config = dict(
    num_hidden_layers=14,
    hidden_size=384,
    num_attention_heads=3,
    num_key_value_heads=3,
    head_dim=128,
    intermediate_size=1536,
    vocab_size=2048,
    hidden_act='tanh_gelu',
    norm='layernorm',
    norm_place='pre',
    norm_eps=1e-05,
    positions='learned+rope',
    rope_theta=500000.0,
    rope_fraction=1.0,
    qk_norm=False,
    attn_scale=0.0884,
    bias='all',
    tie_word_embeddings=True,
    parallel_block=False,
    init='normal',
    init_std_qkv=0.0185,
    init_std_o=0.00349,
    init_std_up=0.0185,
    init_std_down=0.00349,
    init_out_by_depth=True,
    optimizer='adamw',
    learning_rate=0.000696,
    beta1=0.9,
    beta2=0.99,
    weight_decay=0.16,
    lr_head=0.0048,
    max_grad_norm=1.0,
    warmup_steps=321,
    schedule='wsd',
    decay_fraction=1.0,
    decay_shape='sqrt',
    final_lr_fraction=0.0,
    batch_tokens=32768,
    max_seq_len=1024,
    doc_mask=False,
    train_tokens=496500000,
    max_steps=15152,
    dataset='wikipedia_en',
)
MLP neurons of a small language model. Each row is named by its layer, matrix (up: input weights) and neuron, and shows model dimensions 256-351. Each number is 500 + 25 x the weight over its row's rms, rounded and kept within 0 to 999. Numbers have three digits each.
A block is one neuron, or neurons of one layer that tend to fire together. Before each block is what it responds to, as a language model described it from the Wikipedia text at the highest values.

Responds to: Temporal/locative "in". The preposition in/In before dates, years and places in biographies and music histories (In 2005, released … in 1983), plus word-piece fragments like se in these.
L2.up71:516545487492467532491546504468478483479517490456483479500505479521513492473483513480518478509480520508488497485497500480490517530535486504488475507479507486471478512480482489535528501516481491524524508524485465545536432515492457488508508439486512500511493484525459521485508508542528523550
L2.up118:520466501508491504479591519514517491459565500467525452471509465461535497465435498514519520485488514508534501499480508477507479509511546496504462483518522480501532477532507562482473493455507514445489503515540488485543493494491464530555465440518513504515471434506495489474517472502506463487
L2.up133:501498491505529514493512472479473505490501487470485477482500503483461507467480528503545500474480517481444517509505519510542479461509529470505519469519502471503502470494511528540539518469498530475499495509466485507488502496500465541506499482532460489511507460492517510520516507507525528517
L2.up331:517497495495504493480522546482530482493494492539468512446500515494481495516521495465529522501493496483511536512451464468540495495493508464511482481503497519538466448520507518441488501479486505480456499513472491514557478517487490514503512468489443493509485448470480484507476536521522516482
L2.up356:523483492477530524512511469476495485477504483536539457476502528479521472490461486456497510546511512504535544516479521495497511479493490457505503481504530504488509458500484509483505507510484511418498540511513493478528470467464479508521477509495516537523500450469482493490504489515493525485
L2.up549:555483536480549546504500464457507492478488497498512503494535489507517478483449483489478511507473521475547549516459473520480495453515483491499528476495503535523469495492505507486503489524507520532490519501499505474506471539484487505516495490451504505499553476510473460487498496520511541499
L2.up754:537499535542528481481528482475516481471483514496456515446507487515491517505534466494546526498490474533516506525454523487526478488494517518536498490493513500526484470475512484489478522494507482497495551474481477495482514511448470501505503462472484480509502421504463478506492500519518501543
L2.up854:497502543491504500484530536491465475448542479515467500432526488477522503481479492480511485505545510478521509476477476480488500501475506492548476452495470501475482487510517500508501505458485508485516503498519474525535436501510501487532480486495493530526543464510472461497504520571502515467
L2.up861:541518513449468483493499506497472499511508484505524537499492472520495473511501530471506537472474470507453496519489522484538516486493473506502524480522491512547513507468528516519478510496523501463478512593487437492511438486474523494499504476485490498505510523475496500470512541528540503519
L2.up931:546564487486561503500498496474535452515484498504489498519517478502545518495488485484508510531477495489493517514517515508508536543493467516480502470501527460499490514477487485511496490574518488520471506511502516526495494519484514493512517492480459493488499479518473496515491476552508512482
L2.up1260:522536511521479494532522505476533507497525478495485479483481500546511481480494496513498524491479531474493497525518522475516501516480489488549543467491511483467533504513515510531505501518504513448477494453491498514511510489507446502514505527475487503495505483495465512508487520545539522515
L2.up1294:523494513493479506515515534492491502489448487486513505476517453492531497481539513457473516495483482513493488547516480475494504495524526504499527519514533488541471447477484512493519535520513496513540542537478540509536536514514491534492475457497511496505498497508483476475501481539502506527
L2.up1323:489499531483529511517541529516465485484502495472544470522521484477499540480477554517492510499459544513481467509444503491506504541486482493490454471532501479498464469480502457511540540511539539524494447542494442474513423505479474529510485471479480499472486472457420496499507462549495462492
L2.up1345:468542490468533491491500442499460499518513495516474516474532520491465531496506498496534518479491496514449467528465445461510517506511493511498496485496532504534458479462530500506523487502472457510520526517497453482532480516494484470514496458533485467509483456477489534502552533544498525530
L2.up1357:485480488515519545498504502525480499463533480495496518504506437474539489491501452474527524523474495490504545464525507463493508486529487503538541483485511497496476496478482498567507506494501459488483498507447519474474466485500509485524559519503492491531499475508532498471520488544504500522
L2.up1419:539487489456516517495494521497562498497508470525519529487505498480473471493480523488495521465536512494531560521488507519513497493464493541497510485504467493504495482503516469493482480502507491497481468543448498566586499478486475503523509456509494499511502479498457519517479497475510526476

Responds to: Infobox breaks, un-, ordinals. Line breaks ending an infobox field or section before the next heading (after Running time, Height), plus word-initial un- and ordinals second/third.
L2.up57:510500470525488514504538517487444468526494489487458513484533505512508438478533515473517525495518524571518506489502508522530558486499512486479500510555518505486496519530487474503494501474518514478454489538501496523506501496496522531502522488514475507490475491520497529484515496501473504487
L2.up210:515482511493511534552514520498502469448448497510509450507503459469513463444510464467540503522474528496483509503514508438507470440519463481489478481502502513528504481476482474451483495482486499497535539547516520520526482527475496541553533505517473467522485472454493495479494509513490457472
L2.up304:549517473476501480494496477525482478478475490452522496518512481493506494514483513517505490544535513536519500472472499402513476520476485497491520474481493480514502502490482500482491511489549487474530511492537504503457457524447527484479501499522467467473554523510446491511495515509504501524
L2.up323:530544519520536508477504481532492492485508469517491492465489513517490496470485493489526556487499523534483536484515554502524410500501474524537523492534492472473485542490487490573529495464484460459547475512507481519501510525470506483505550460543533527510502484495444510470513490514498524496
L2.up400:569528540482499499502485500475515522489515474469503515487511514478511500487473518504482488474486544513497417514488508502551474523464456542520485493493516467486488548496506504502520511494477520456541471499472475522500521553472491492530507457509502492477507507526491491479541470492508517515
L2.up544:544507475458486517493471523485481511447439472484459483487529539458521471490503503472498482504483526506494472505499527484486509514528481527540481491504522477513493493539483473488478501478502498453551480497526513529514447548481503537536514476550489485489492502513481503518520514512503535490
L2.up611:492478521512544493476519480473510519494484506494445538501547492503448473469516516454491499528459535503510513549479511513503518524514477531474500466558522527517518529551490487475474480492517525450507524480489512490524499527503500509540503491470504508524493475502486512483523532535494553505
L2.up662:512479528476490513521489527475549515481498492513487499487490514478525510508464447467479495486485503491520446472476515479532458498491491545492505458481496507518499523487494502504489496483480469464511480494471469512471509525487479498557515475482487469510490508469435478495483465498512487473
L2.up700:504532528499529497523486467501478509482539484507494496443508461513485464450539489518534499475497518506528510482470544510491478472470464518492522511477506473499506512530507525511552497478504507452565505496477509491495455502484478464565564464547493521526485482484472539500520564516541504451
L2.up790:563492500499518521520494509471474441501453500469472468500545518479532494468470488476500482491516516532526461470478479495477490515540468472547487495508494491530506536506500473484536486491465513460551482490526509514485475544483455529520481469546518469503541506522513474476511483533486525502
L2.up968:554540464488517495498541543507481539524504476478493514453514501557501512511535512500526488502503510508538497457479486493513474498524509510513474504464510507531522471519525554514490513466543505485506507509506460523531469494501501497519477475514509467517504480489525508529505539542536472529
L2.up985:492507473508489555510542478535519498489490454487528516459525516508524447487516473484475523532484506519459476445543506496499511483500511568500478501509496506522483477494498480454447504500487450495497524529523464527494511479462541550544503487520534520546473479509489492496496491492512481502
L2.up1031:522476507499525515542493510497489482464469518498529514518481490484550476482528464447469514507475496470464536483496506501511502474500478520478559461503524516511519526491490515531510503546577515511541453520539520499533507471497494533515519480470527525480497501523502528490486521529541511526
L2.up1241:515517505466491522493514510501496473482481497462486481472497496489531446495533500469513469506463502528517469499508521515525441490532510529505536525514499485502500470503497469501472470507521478459515508536527468514518508500480518536507518491518488526546456506484454490487469501506527502481
L2.up1420:509505517474474498482494484528517442468470495512513492526530532484519462496507504477492534532491507511502505464470541493535530523523497508477548507496478496518489501533491530526492506508499485479529510508484477474547481478493465500515531513475520512443514486523422481486491467550504517500
L2.up1502:499474472500477505473537469543469486497506485512482483453510520495481491477466552512507461510551503538498520480536525506520493458525515486550486483489496500494463482509513529543507501486509490512515515510502492512540444477516485519535476537524509496513506466499468518514469489511523458511

Responds to: Second piece of "hon-" words. The "on" piece right after "h" in honor, honour, honest, honorary; more weakly, the colon after list labels like Starring: and inner pieces like So-vi-et.
L2.up4:548499497506492529523526487483520496470452468493472469512511504506512475471493541542484525485479479498464493490459516526513474509510496485473503501504517480532455498542468499451535464556499498470487483482563513521497464542512493480514510478485497522517487511523474491456534447525510547548
L2.up40:514519467481521553494532484460513489504530427494482519498496473500509469504506524505527508496491549513507491471469504460556484544536500463476508496493531467492472504504496525483526514503526481510519523502512484476486474542507468546498480494497530506560481492526484522520510518522462504489
L2.up352:473512484495537503539549493458520511493507456477460480447514510519508492525526521468507498508502534492494524495510527499524521503486468460506504484509529522476539474468475531498510505489493492523450538520514497517520494495473518490528514504453535527552539498495526501456511477553512517527
L2.up456:507510543499493531495578521477485505510465484523493496520507521561504483500464530508493497493522528497495510486472483448535455502551509506509534510515564514502462495487485503492547520496504520510539518491520516546489500549509461505541540479518496525567520455470461498452488485512481502509
L2.up461:460511518529506507543477465497435497472497482526451501497494485486487502489491524499505507522554487498518494463516560516497465455494479492524513481482534503494451538504523482555561530516506494513539523515480512495516460472472483459506479474549470537531485487496489521457534502501534497509
L2.up480:513507487541491552490506531514462539528509468493503506508491446480559504495512473487476511534490510519474462463509479472514488509490516499469495492505523535558473524471547486510551473483527534503507532498498505498464487521484534492548511454511543485471499505472504531509541487562555493491
L2.up550:509510489497535534525493472495500499499516440476509477526488505505545504491516500552461492530493507465510457458467491482511446550488500509464518465496509517535462550486523514503557486532531446488456496503498491554469494497487484498490472477512526472492499507490485441500515519498462514529
L2.up858:489560507518521489504535524453522504487543493524504528522537500498530470486467513473476536523496493514456481476535530446501506542476476526471528504494563525512457489478450513525556527504530472467486556494510477515503493560499516458510499454540471497539494521536521487500534472512509523489
L2.up978:479492476487502481518507516488481466518539470459481502532458514516505505482514488532469542472462511535500466454493495433513512546520521533487495446505524466518469522489533492471470510496528513512547511488562468508498488480482503499526470473493505521511511479499481496486497464515544531504
L2.up1014:532492539521504520522489485480496490498505504518482489505489516494518506534522478516478477511489491492485481516511510497520497534507451576483548486556528489518456520471460438506531488525492485491544508495474478521513495572460512502503490494508482497497542472518494449480477478513472517503
L2.up1113:520503485474468549506542465477438513452471437486461476491511533493483448511452513517497505476512528532509531496510500447531512505521469476505510500481541488481501480459451536519502525470474509481499538481521497511508492493491499511457498499505490511517556462511511511442466486508507492555
L2.up1136:524475474516505506518544521514461491476511484500504489516507456473516485478471487528534488478502478536455490513504488445485512529501494478524492477492484504514457471496493531548538571534494470491547516498538528494534473526500520435527497484540523501508515477484470520521488490518557486547
L2.up1383:528501522492440529535514533481492527506533464506484517490523477584480482494483480499481463500551495497505474517494518468480472492503493499525491495461524491507487503457469475482503543490498503471504518488471473517453477489502497475503502505503518522540559479531487513476491512526511496534
L2.up1389:510519508469522501515544491499508490479492478517477520498491487516481490524479506463494502515540470522508526507519461517498497533488489490498480502486526474474474490502476524515543539507532529534489499528491527524535485522480487524501465486514510519578522477493479536501481476538497544490
L2.up1491:506503527507492530526513512498503521537501472519483540519526541494530495479492524524510504562535507514491490460469509481488409536492471510503526480472501492509535525473484522517529510489496495512530499540488491528496482536490443492533539535475527496524526480509486500486501515495488509480
L2.up1526:492502506514462521521550512495494507503466496526482513501520513498495517504486514507490507542508517535506542507503476496534459533489513488531479498546531486527484484466489492468549505507524506485537541505532497476476484556497501501490492495498467505509511492489521500502513468521473471481

Responds to: Split-word verb endings. Inflectional endings such as -ed, -d, -ing completing a verb split into pieces, often in media or biography text: produc-ed, star-red, premier-ed.
L9.up198:514513439464506546481540498478499456492487487486481449533525454565487504522522505514541481521515501499523529491466471457506524523550469479489515469497492525479493481456543473512466513559536506493441546482464494488543528507489470482524455493461503496510535482501482476483493519526515523497
L9.up1166:492567528494539522520498477471487501508463501530469488489472505532469547520497517541473548486510547503499518474482528474526459549469470532493504434546507485500482473491502461553479542529466456499494511512477486501487469499496473513496489478514479504488530455508485534508486478532490492530
L9.up1379:487502503498544556527497451456431502525478495492489483473491498491484491471505485497489450507522554541516517483517551515508481500514530528517532472522527496516485492476495482557531525531459504504484489498483445522496489515522514475501509454485514507540536450484472534514530546556502530555
L9.up1406:486529504545526520481578503489495486525509490499460509523557498495477478481537535546517477460504558494505487465446497446509471511502464468474486477508533519516498468541520490479548540554496486519464503509515459507529512525495455536509493527496502494511501481535511507502559458571513580549

Responds to: Past-tense -ed endings. The -ed or -ated suffix closing past-tense and participle verbs (filmed, recorded, destroyed), whole irregular past forms (found, made, played), and stray "ed" pieces (Qaeda, speed, media).
L3.up1521:485519496514496517499527485451463463460438458489471487535526502497553468429496514497466515504460526512480471524487545511501489484522475488475527441513497532479497499500484491482522523505524500497469525506503486554511484492502454489523524496469494516510534486478489487449519488540519532464

Responds to: Mid-word "st" fragments. Word-piece tokens st or est beginning a split word stem, often after a prefix or hyphen: co-star, re-established, forest, stage; sometimes ter, tt.
L3.up63:503514486463506579545477478483483512475464498507445514491571479488468468508508518507523499515487500509470503509496518523524487504532460506471512503502509533531542528509526529554514496526497487499510524508523503457539490469461498470532505558526540492551523495497505503483479492518521480538

Responds to: Verb-completing suffixes. Final word pieces that complete a split verb before its object, especially -ing (produc-ing, featur-ing, provid-ing), plus linking prepositions like in or of.
L9.up8:488538522537480488497510530467498475500508476521438524524527488542502525457508486506514496504498504482510560504500519462479474491518502521466511487495506474529499505478513491529515554511508515482449516500468499470488475549477460497493480520510470537538490487505480511502477540532543543500
L9.up454:486492506539556575506544481462487452480483492478493482548506502480504475500506535513525488518560538460481485516491520457507516537513508525522537474515519467502514476502481553529490554530482489482453498487515486493492526518501462507475485491448520530520490490521487535466456488544491518512
L9.up799:521524510517472472502500477497502474487541476520473490479520491514469472491476495497498489521460513475482489534524492496500533484524482520508468478531492495531497469516562536566443513476511494493476506540485507513504484491471457480522467543513454414528483510480484525519504521519488491472
L9.up1392:499527501493553498537507492493526484503498535507522502505526488522525540505485504519474480515483536517492514508509516494510512525511523493523538465549522506514476483503533474534509510529478496499455463499540502466556494482493483537477451521505515481472513438498487459470497518534531509506

Responds to: Mid-word continuation pieces. Second fragments of words split into pieces, mostly past-tense -ed/-d and -ing on verbs (earn-ed, place-d, Follow-ing), plus inner chunks like c-red-it, lo-st, re-f-lect.
L2.up78:516512444515537551466484518486528498442457484469465512520496499509529468495477504491488521478497477498516484554499491474495537500507493494509523483540498509490501494533516483491503568520516486490455493478458534477489500554504511521505472509459488482505504479529453536473546501554511538512
L2.up105:517528489472501531509506545501497487423457493466471478492557479468539501450498526464498514541510518502488488492544513515496545489486460509496493495519514493496528515551454500508483490522498493512494486514492485521510491566528488452511483532478491472504506484517501470455544525522467533499
L2.up218:472523515515487505509504518483476508477508469473478489518500458510518495501542490488503499498542518529521515464520506490476510526475507496503478491470567522497532519492487524518565502529525486505471523519486502505486499549507491535540507497507500504517493463537561468484510480517460488494
L2.up275:477468467454485479540510517515465479486524492499463490458498520501490453424499560525521511514524496524491514510517511514475505482529490501485519484481522515486515497510499510515523516483544511524435471494485491526559456510509519483495464497490477514531499468525463507501529475493520551530
L2.up497:477501488476469508505507539487447521421484473463531519514543481475511482519499485507512524531529533525468530485519563502516475479471470501519533470510515523533485486475506535504486542531534428496495488508492449540465492525493493488514484498521480517462544478538488501466506480529494489511
L2.up622:513532471449515514528516522533506513502511516459482518465513475491514482497503537501504507472493474499454527527537505519524499487486477517518503509485491475502522507510520490508461530538526464527472527532491477480508478510508523497499477506502477472497474501564539494469532443522494484523
L2.up701:526524542534524519515504533495470506506492505538446513499500487496495506429502507513490497470469478466518471545458504478492485494513457495509499472508517496517528469480483475495529517494550516501520538493507513491563525573508505482517470514476469517503485455489508540462547515522509542499
L2.up726:476505470509493541491483517503510451475469539535466532493530481471521530485530470472486462538539492548499509504527482477506526493538497555525523448500509499463470501520514511512486523507500478491474521476473508519477488489511528495524476488490495522508517489479486548465500499533541526489
L2.up819:473514500472518516506515518500480449505500489481498515471521499486518513458510482462501506504466511532502469510517531489504487500506471522505511456486548496499530519498502552533504492479573500522460485539487460512504484492485498493465475508516502489477492492490478516457581465545508496505
L2.up866:547488474528452519505485509486493516483502521471480502504504470479511473456484521482474519500502463507484517517500541508488508467501473536504498507528534497534487503511486488498499524497551493487489509480496461464486526501488484531524507511503511473551516499518523499462498506522489514535
L2.up1088:510501514503492526493514512484490500475513467478512481478529473514512497464482517522470544496500479521496486497468498492486554494460492510488484468522486516545536524524526491486504521498534531514454509516483496487544483515491540484519466527447484521469514489524526504479564487534535499499
L2.up1212:494505524462538561526480477517455479490505465462505463464508452552489499502524521509517496518478474527480527487509542498501476476546463486475497486499505524495520535505508522535524488520484475498504524528464480509514484539486499506500474511514516515542508488478486494509519516510524517514
L2.up1250:511462478489503560478534490447504489447479445480507485480558493464492437487504497527497499478497500500513480473483534464542449469538489537480502471496479534501513467490506506537498515495532497471493525511499483530526493535492453483496526456533483507537505467494459502460499485517502506484
L2.up1326:532543496546505486512532486534510472446507515486542502499534443471532499455457480427506526530509502511500512524493557514532531495515470485495510483513531544514515513456519499491521487482516470484468525523504462516493455494471532474504452504491478486461536492493480530477529520529498504518
L2.up1412:496509507499491506530499514474522494464488499448509434504488510556473483508471525500483496527517510526513472525506552495508478487510540488470496500538483478526484476527551500476488513482552519512499483479500478491530459514479457528514472476488509456498474473491440501488495527526469513524
L2.up1497:516509488553484549529477509498510523485492456484492494493547498482533497479521469495483498525535482511452549520521540485544497487456452533513503486469518475463467547465499516512509546513501473460495558522499497522477458538485515469530509511502459463501482485478516469461521470501536506510

Responds to: Superlative and comparative pieces. Fires on the superlative suffix -est and on low/high before -er, as in longest, highest, lower court, higher education, one of the first.
L2.up20:502540511492500509502486451468501468509490489485512456526479515498471452460517492494488523513478519491480509504516507495540506495484491480488492506454541515503511496509518525537521482563491529489461497503520450534508511520488475459525548490496541486476496500492494532498503514512494553542
L2.up25:501491514453474510522488453462475509442525493535546486508481474481487506491497473503488518502512524509415500545465483522476492486487498503484492509439483460557485520505509486525479481543508485491488523536564500512523463466490504484553471460493533508475477520491476485466498482527487463531
L2.up189:498511506494483513517515460479470499507516440500507507457525491500483491524509491487497510512463537500477459472497553486531471538525518550508502495494520497540487498449495543511482450493534482513510505510524483497543495521499489511512475518530512515530520499543532540510530483503508475543
L2.up192:500500495519538536533490477492477501526505480434514509518520539464498517467461490483517494537492510523456466487488509507531483508475471504511547493480504457521521532490476546543506539517524526502527480521565471502506513521464493454529540507535479481516500548526486483491465499501511486483
L2.up358:525526517517505512561472491504491494493445481475527522509514489512469500483486501503510487514502481507476500522533493525566453513484483546512505516516514504522526473468504489594552534518520465533482528489486434546498524516498529480484521452506487508522512489509476516464523481515485513527
L2.up418:500509477478495488489511478488542518501494520500478502487480512497517496482512444471538513531501499478520481510531532510558486465504515486497534468481527519521485492522505484549516484507450509517504491521454492484470523555501507491524537493510502487507491460483523485502540508516504487510
L2.up533:498542482488500497502514450513515528484514500514484539540516475539478498509525505481468517463469477525440496550478519524516529502450498513504564506513517489519439488509518564502527503518556472517519445531493505496513496475480496514513538476495496499484496500521476509483501496528554531518
L2.up539:473498482456513528506500465491465497487508506490480487459510492503523488449525491533522522473523493539490525474497499497509482497532499479508517488535524514491493524514502536541531517543483520493485533503469469495531523526503482526500461502529504482530492478536507498489518492526530497509
L2.up629:527504473480484508516497481483497502505522514474514499524545482516512451477523477475532507480467514514468533505506539543525456470426490538505506501517519479514513500520475505504511477538494465509529497524512480517489484520496495540533512479513499511480482476524491478516565486496508515504
L2.up800:466504506466500521531526486478454495519545461489490493497464474530496481483529526535518508505475530537498479514481519500522479480481514506541512495491532531499459514488547485517477521505518457490455560491497492475456466464482484439551512513499541477562497471497502484523481513493517485552
L2.up855:528566506519516483460533527507445500475508512513461486468473517526470482481489543460516476492502486527496486497521502511520463479506520466505500510492525496500496527534502488532515484537460487482510475489522485506508496520509460489522509469509491484505484458535498523502546498497520521514
L2.up894:516562518454505533514520515507483473494504483497493503466507523525524510488486525490525511512492490483463481460510554538521494513493482490488505486536536493512496518509497494550506451556520506526480509522506445535520525532486472489498527494498455528526466429516503476487512537496496497525
L2.up993:520549481469529524489511505508505480507507532504512505450552516506488467482545492480490523465522512491518520453526541530507516466508450541489522468545522497455509540484538494513470485480476499483499497554455467493572471503472471502507516507497530548509459468465525528490523458504573486469
L2.up1125:492510503515519581475520483491489489473476493462518519488504506503520460426525518506503526480478525502527489494519496500556483535516493522471538512508541501512527530510513527522502509551506494501494500561557494514545508510496481454546545493530492537471469455503495547467587488507475451525
L2.up1258:507506547507515515486513489516463464505476480501477473500468514489503533486512498480520456500464499525483537507482530450525451508523487506533483470500542469500518514466527515552498493555497492518529522529509519553524506520490499495496540519511489518517501494481485508480465522493493469533
L2.up1347:471502535501526500484503496506456456505492496508519475492504535488488502475536497492536479516552493475496540507526480507517510505499489507498506475498531507539506494520521517532512483541506500541524520497509495491510491529502511539470514522536507469483527466455486489512486537521497477509

Responds to: Mid-word pieces and line breaks. Inner or final word pieces completing a split word (Wom-en, vass-al, th-ir-ty, pre-ten-d), plus line breaks ending infobox field lines.
L3.up292:530513509465517518516511491506511514437472489487532486472524499469546523485523481473436500491491478525502472487496484545492523492534478499509464485502493470515526509546474496505504488502491504490544487529501485550505512490484504496517471530500491477503526494475451470509511531513472515505

Responds to: Quantifiers and mid-word pieces. Quantifier words like most, many, some, all, every (and "of" in partitives like two of), plus interior word fragments such as ne-ig-hbor, C-ate-gory, a-im-ed.
L9.up959:503490514481491550484535515521456497497489427496497532480504502449512528507460524533522531517491513509458539482506525533517458479471458495541490486533493512501479485509525456514496513479546507479502518519503514488515484508483480573461527490524472505553515505530490523507538506517512505484
L9.up1150:536536526530502488501514477500456459489475496528478491463475516521474525507523486501487516513461499471493491516494528487523504477530497485498496464539489492525479491523525486545521486504524509528471510519499493501505530508482477539488545543523508487452514506520486518516541495518460486489
L9.up1249:504549496476532495521544506510494503480505517478468467458492491519490481501535498504456514483486508512480501481496492498491448477525511515474513492492501454526446507491496508507494467499515508462522505506498475470512494474490500492502528522578501483513469494526477562490491553488527541546
L9.up1512:521518521491512491504460470503447481537502539536471459496484478548515521492484535484482495548524498493513491467494531462528519502474487520484545487517553514492501488462539540543516514535530491449501493518532456493531534475473483470501505495492537533470500490483454552501504516511512538536

Responds to: Relocation and place prepositions. Mainly to after moved in biographies (moved to Paris, to London); also In/in opening dates or places, and word-start pieces La, In.
L3.up1240:504524522487514539502499509485476515485509464492486489508479511539552477482465474457537492471509552486470483515497523488474536506483534473537529466491498510472506498473514502502545506511483523450478492494476517529514502517500471516532518466493492493501530504493444510513495525519490488465